config = dict(
    num_attention_heads=3,
    head_dim=32,
    hidden_act='geglu',
    rope_theta=1860.0,
    qk_norm=True,
    bias='none',
    init='uniform',
    init_std_down=0.00304,
    lr_mult_down=0.7,
    warmup_steps=30,
    dataset='wikipedia_en',
)
MLP neurons of a small language model. Each row is named by its layer, matrix (gate and up: input weights; down: output weights) and neuron, and shows model dimensions 48-111. Each number is 128 + 24 x the weight over its row's rms, rounded and kept within 0 to 255. A neuron's up and down rows have the sign that makes its largest values positive.
Before each neuron's rows, "fires before" lists the tokens most often just after its 100 highest values on Wikipedia text that the model never trained on; "fires in" lists the words (lower case) most often at its 100 highest values on Wikipedia text that the model never trained on. A number after a token or word is its count.

fires before: " " 55, "," 4, "e" 4
fires in: "may" 26, "august" 12, "april" 9, "october" 5, "march" 4
L3.gate441 [133 124 109 131 132 130  80 145  91 128 149 104 128 158  93 163 152  64  91 127 129  35 163 134 150 119 137 147 118 129 126 133 113 131 125 116 110 153 105 136 114  97 155 122 134 151  90 124 122 133  88 104 110 111 153 155 137 149 117 183 130 118 130  90]
L3.up441 [117 135 139 136 152 127  86 158 123 147 139 197 150 138 127 148  97 100  98 123 143 115 121 114 138 113 123 155  95 155 115 140 110 126 146 108 123 158 127 149 145 136 140 125 126 166 135 103 113 122  70 110 112 124 160 136  99 111 159 167 129 107 102 103]
L3.down441 [122 150 114 116 112 111 130 106 144 125 129 146  87 126 148  99 153 166 142  84 107 155 101 129 123 109 132 141 165 110 165 126  93 117  90 121 140  95 129 151  95 122 124 178 101 121 121 129 151 155 111 120 145 152  99 127 114 126  91 115 119 124 125 180]

fires before: "ild" 24, "il" 14, "z" 12, "m" 8, "ff" 7, "le" 6
fires in: "built" 14, "building" 12, "suzuki" 12, "km" 7, "build" 6, "battle" 6
L6.gate82 [140 122  88 109 148 120 124  96 143 135 151 135  87 110 139 127 126 102 141 125  69 158 148 161 146 127 135 136 115 121  96 139 118 150 144 180  96 104 148 138 109 123 127 144 143 107 170 132 123 124 135 159 149  99 146 183 132 117 153 121 125 107 131 110]
L6.up82 [ 66 126 121 113 130 148 126 164 144 181 140  95 160 135 130 126 135 120 119 110 169 165 106 161  99 102 163  94 114 134 149 101 141 135 116 104 126 134 157 129 147 129 126 110  94 144 110 140 143  83 143 145 170 111 166 145 114 137 180 134 132 104 106 137]
L6.down82 [178 132 120 122 128 142 119 125 119 156 114 139 122 144 123 142 119 156 158 105 154 141 114 136 126 104 127 134 181  55 108 120 146 108 121 101 134 109 107  77 160 131 176 122 144 168 145 115  90 104 120 138 113 133 137 113 132 134 118  95 177 100 114 122]

fires before: "ies" 20, "ents" 15, "ial" 15, "i" 10, "io" 9
fires in: "students" 15, "studio" 8, "studies" 8, "families" 7, "student" 6, "special" 6
L7.gate90 [112 138 145 138 132 146 110 117 156 138 124 152 105 167 118 107 146 126 163 151 138 136 150 176 160 153 135 114 160 133 128 184 157 120 148 120  79 146 121 113 106  84 142 152 154 135 129 117 120 130 123 126 150 161 160 141 118 110 118 174 136 164 137 166]
L7.up90 [153 128 146 132 129 141 163 128 119 109 107 141 123 157 137 142  54 150 119  94 156 149 118 126 142 124 132 157  72 171 152 149 152 111 159 135 126 136 149 108 123 129 162 139 135 108 100 122 104 140 144 111 118 167 173 113 141 111 111 141 106 146 142 162]
L7.down90 [104 139 123 135 133 156 136 120 113 131  97 140 118  85 159 137 124  79  91 134 124 133 160 148 141 126  99 128 100  61 175 179 113 139 122 108  97 151 110  75 155 117  85 164 115 119 149 104 155 115 137 147 107 123 112 122 136 154 140 121 128 148  87 131]

fires before: " " 45, "ed" 8, "ing" 5
fires in: "march" 14, "february" 12, "april" 9, "july" 9, "joined" 7, "september" 7
L3.gate426 [138 153 147  98 127 150 167 141 149 154 132 106 105  95 153 122 149 137 139 150 131 145 145 117 139 141 126 167 123 114 157 141  95 117 153 154 118 116 139 164 126 107 134 122  94 134 175 151 128 108 141  81 127 130  99 140 126 116 107 119 129 133 142 130]
L3.up426 [ 91 147 144  92 134 100 104 150 140 126 201  70 126 151 121 164 141 104 103 145 138 114 119 122 128 169 155 154 190 132 155 158 140  98 153 150  99 155 166 139 144 108  62 138  97 182  89 139 138 172 186 128 124 162 140 176 112 120 114 132 115  89 126 142]
L3.down426 [106 113  82 175 161  89 133 116 167  92  82 154 116 123  98 159 134 109 104 125 151 117 102 120 109 105 141 129 130 139 143 113 103 138 106 131 156 113 110 118 144 115 175 112 142 158 108 159 144  77 128 145 152 149  97 140 109 148 119 149 151  87 111 162]

fires before: "ing" 25, "mer" 14, "ed" 14, "e" 13, "b" 9, "p" 6
fires in: "including" 22, "include" 11, "included" 10, "commercial" 9, "includes" 5
L5.gate44 [134 103 146 146 104 158 102 151  94 101  94 115 117  99 100 158 120 134 176 136 127 111 171 149 172 122 110 127 166 148 138 149 111 119 125 133 138 123 170 165  87 156 175 146 128 130 161 164 117 151 153 111 110 163 121 111 132 147 127 121 126 129  61 184]
L5.up44 [138 104 155 138 123 146 146 127 107 128 130 133 140 109 107 157 138 159 173 160 103  99 118 110 145 124 133 117 155 127 160 142 107 103  87 184 157 123 123 146  96 125 135  98 147  94 127 110 123 126 100  99 136 128 102 137 151 134 116 148 109 150 102 200]
L5.down44 [143 126 126 152 152 141 125 188 129  98 119 149 142 104 127 163  62 122 158 135 144 140 134 149 156 135 124 116 169  93 141 139 128 112  89  98 109 104 122 133 124 158 136 114 156 183 138 134 111 122 136 100 143 130 127 155 104 160 106  87 124 124 111 151]

fires before: "rough" 35, "an" 15, "us" 6, "y" 6, "ir" 5, "is" 5
fires in: "through" 29, "than" 15, "thus" 6, "throughout" 6, "very" 6, "this" 5
L5.gate439 [117 160 168  94 179 151 121 125 108 159 129 155  93 143  98 158 174 156 156 137 107 148 107 166 139 116 106 138 120 159 107 155 130  84 103 125 119 143 109 126  90 120 137 126 142 139 154 149 136 150 114  77 131 182 132 144 140 155 188 125 118 165 137 155]
L5.up439 [ 91 131  93 115 136 117 165 151 153 135 109 142 142 140 119 118 156 122 162 152 147 123  81 145 153 166  88 108 150 135 103 143 110 137  85 129  65 132 114 151  87 167 128 183 143 150 139 145 130 141 140  91 104 140 132 131 133 120  96 152 183 103 120 107]
L5.down439 [107  94  93 129 165 117  93 126  98 146 109 116 110 146 143 166 143 155 130 147 122 116 127 125 132 184 137 154 177  87 126 154 121  96 122 151 147 163 137 125  90 119  74 131  98 124 156 110 136 103 131 136 149 114 163 134 199 160 132 191 127 112 132 141]

fires before: "is" 21, "rough" 18, "an" 9, "ir" 7, "om" 5, "us" 5
fires in: "this" 21, "through" 15, "than" 7, "third" 6, "thus" 5
L6.gate321 [133  93 144 158 131 116 125 123 122 172 118 117 132 170  99 141 171 171 150 118 132  99 136 135 152 106 132 147 106 135 104 122 103 128 122 124 161 165 176 135 153  92  94 130 167 140 146 185  69 111 105 137  91 125 134 107 133 132 124 108 103  73 124 109]
L6.up321 [149 121 135 120 140 117 118  67 170 142 152 137 146  84 127 130 119 141 131 115 127 136 118 111 138 161 159 109 138  89 102 131 101 173 132 131  97 177  98 159  95  79 125 123 121 144 115 152 125 152  85 101 155 142 150 174 192 138 128  96 105 103  96 126]
L6.down321 [110 127 126 102 162 119 144 183 145 155  95 130 111 130 151 122 104 126 123 173  88 154 122  91 164 119  98 169 133 148 127 112 134 128 121 150 111 128 121 111 145 137 108  90 113 134  94 130 160 133 139 111 114  92 112 166 134 112 144 126 138 183 134 125]

fires before: "e" 16, "ed" 13, "es" 12, "en" 11, "ing" 6, "ely" 4
fires in: "her" 30, "like" 14, "given" 10
L7.gate412 [114 134  73 122 152  75  82 144 113 116  74  97 138 125 140 110 119  79 113 138 111 137 148 136 114 123 104 152 132 149 119 127 135 119 109 135 139 128 117 177 123 101 158 103 149 126 111 133 201 154 132 119 171 168 157 117 114 164 122 104 124 137 124 137]
L7.up412 [121 185 106 170 140 122  83 162 116 145  76 177  85 136 139 148  86 116 162 120 141  98 107 125 168 164 105 111 119 172 100 131 125 127  85 109 163 102 149 159  79 116 152 144 154  87  84  91 118 124 135 101 162 128 165 112 115 139 124 134 121 144 139  74]
L7.down412 [123 108 124  97 107 150 107 134 120 130 133 125  42 143  85 123 100  94 102  83 108 136 112 128 184 136 154 103 137 130 118 125 115 167 179 131 147 170 123 129 122 123 126 110 137 186 140 121 113 107 123 121 144 113 118 162 146 117 126 132 122 125 162 169]

fires before: "ing" 18, "m" 15, "il" 9, "g" 7, "ild" 6
fires in: "following" 17, "km" 14, "kg" 6, "finished" 5, "built" 5, "kilometres" 4
L6.gate148 [122 147 112 134 139 105 111 124 164 132  79 126 149 117 143 162 113 125  86 134 133 137 125 155 149 125 118 139 142 127 146 133 105 118 146  94 154 135 109 154 131  96 142 100 135  97 165 149 139 133 159 109 135 141 134 176 136 121 123 165 133 118 126 135]
L6.up148 [130 131  65  78 106 154 109 108 115 116 121 147  79 132 143 158 119  99  93 121 137 131  90 213 154 109 183 100 129 170 151 112 105 122 135 129 101 184 153 101 123 133 148 108 147 105 178 130 118 121 127 142 153 151 100 154 145 128 122 115  92 122 136 124]
L6.down148 [145 171 143  87 191 119 130 155 191 163 124  91  60 135 149 107 116 140 149 123 152 151 129 112 115 103 137 150  82  96 143 149 107 143  92  85 149 119 110 126 130 103 142 139 131  95  99 123 118 107 126 152 118 133 173 120 141 113 123 125 117 102 161 136]

fires before: "or" 21, "es" 20, "her" 17, "e" 6, "ion" 6, "ent" 4
fires in: "mother" 16, "votes" 15, "major" 9, "majority" 8, "more" 6, "version" 6
L3.gate345 [122 128 126 124 135 154 191 202 116 166 102 171 103 165 118 169 152 154 152 167 123 146 140 143 107 113 138 125 139 161 122 120 167 171  95 119  81 169 122 163 126 110 130 137 147 124 139 126 106 115 116 130 113 170 135 118 130 109 114 136 137 119 132 138]
L3.up345 [137 130 101 106 134 108 148 148 129 124  91 126 111 123 140 127 136 103 121 175 124 115 153 119 161 101 155 133 155 164 157 121  91 134 110 113 113 135 112 129 116 156 143 133 135 111 107 167  83 108 153 125 152 153 175 106 111 103 110 130 124 120 140 121]
L3.down345 [170 119 122 154 118 160 136 108 164 169 146 182 139 121 114 117  84 106 166 139 110 148 101 175 167 102 113 101 116 121 114  84 117 160 116 140 112 134 149 152 157 130  96 103 123 147 171 145 151 132 135 122 117 139 167 108 131 113 116 119 108 131 102 144]

fires before: "ian" 19, "y" 13, " of" 12, "ic" 11, "n" 7, "ia" 6
fires in: "part" 15, "party" 13, "russian" 12, "spent" 9, "russians" 6, "russia" 5
L2.gate129 [122 150 106  79 107 141 142 105 112 146 138 113 174 141 112 126 165 158 101 131 149  94 121  93 110 136 139 174 121  97 177 135 120  81 150  76 125  96 128 137 141 129  76 141  93 135 111 133 139 149  99 119 155 149  93 130  99 162 124 165 175 128 108 147]
L2.up129 [134 143 102 158 156  90 113 124 148 130 155 108 190 156  68 139 119 116  71 126  67 137 175 121 188 149 137 106 110 107 147 151 151  84 137 153 112 144  93 152 129  98 118 142 128  92 123 129 149 134  73 110 126 125  97 142 112 123 109 112 140 155 146 148]
L2.down129 [131 122 137 192 104 103 120 143 146 141 134 126 170  82 157 132 151 132 139 104 125  93 145 133 143 152 140 103  93 121  95 166 156 143 152 131 174 113 139 170 158 159 143 148 118 112  83 143 135 126 161 135 127 143 145 127 125 197 100 132 132 131 124 132]

fires before: " " 70, "," 9, "." 5, " of" 5
fires in: "july" 17, "september" 14, "november" 12, "may" 9
L9.gate154 [ 89 137 135 140 104 150  97 112 132 140 116 115 115 170 140 154 116 106 133 146 120 132 150 150 136 100  97  92 112 128 109 130 148 151 130 109 151 122 106 138 109 139 130  95 146 159 133 145 145 138 109 152 143 184 138 146  94 132 129 137 120 125  96 102]
L9.up154 [119 142 132 116 114  83  76 123 128 109 154 101 109 183 134 175 121 107 110 109 128 160 147 117 152 126 135 119 135 112 121 150  83 155 202 133 123 135  96 129 140 112 120 104 103 143 128  90 121 138 136 128 139 126 113 133 115 123 134 163 125 118 141 148]
L9.down154 [155 131 148 157 117 132 141 114 145 142 153 146 165 126 125 114 123 123 148 163  65 106 123 135 108 169 152 117 126 116 155 132 141 132 156  94 136 164 131 136 120 136 132 101 105 119 157  96 155 112 102 103 130 137  98  71 178 153 100 110 143 120 175 172]

fires before: " the" 33, " B" 6, "om" 6, "l" 5
fires in: "at" 80, "atomic" 5
L5.gate239 [125 111 127  78 131 150 100 143 116 139  80 135 166 172 143 122 180 155  94 137 125 146 123 111 101 138 116 113 127 138 128 117 154 163 121 168  79 112 143 140 132  99 155  95 177 135 133 169 107 150 106 124 128 151 141 105 146 134 154 141  79 136 190 104]
L5.up239 [103 100 131 104  98 165 141 139 134 165 131 140 169 140 160  97  99  75 114  77 128 128 113 115 121 143 128 142 106  72 163  75 140 100 170 159 127 122 138 125 144 120 119 124 144 134 119 149 123 128 135 117 131 122  99 103 109 107 124 139 115  85 129 151]
L5.down239 [147 115 159 123 142  82 182 101  88 163 101 125 141 121 127 134 115 118  83 121 132  94 108 168 120 116 114 144 137 111 154 148 130 118  89 130 118 168 141  98 137 145 157 131 181 135 107 148 121 117 136 176 145 160  92  98 130 129 141 100 160 141 109 106]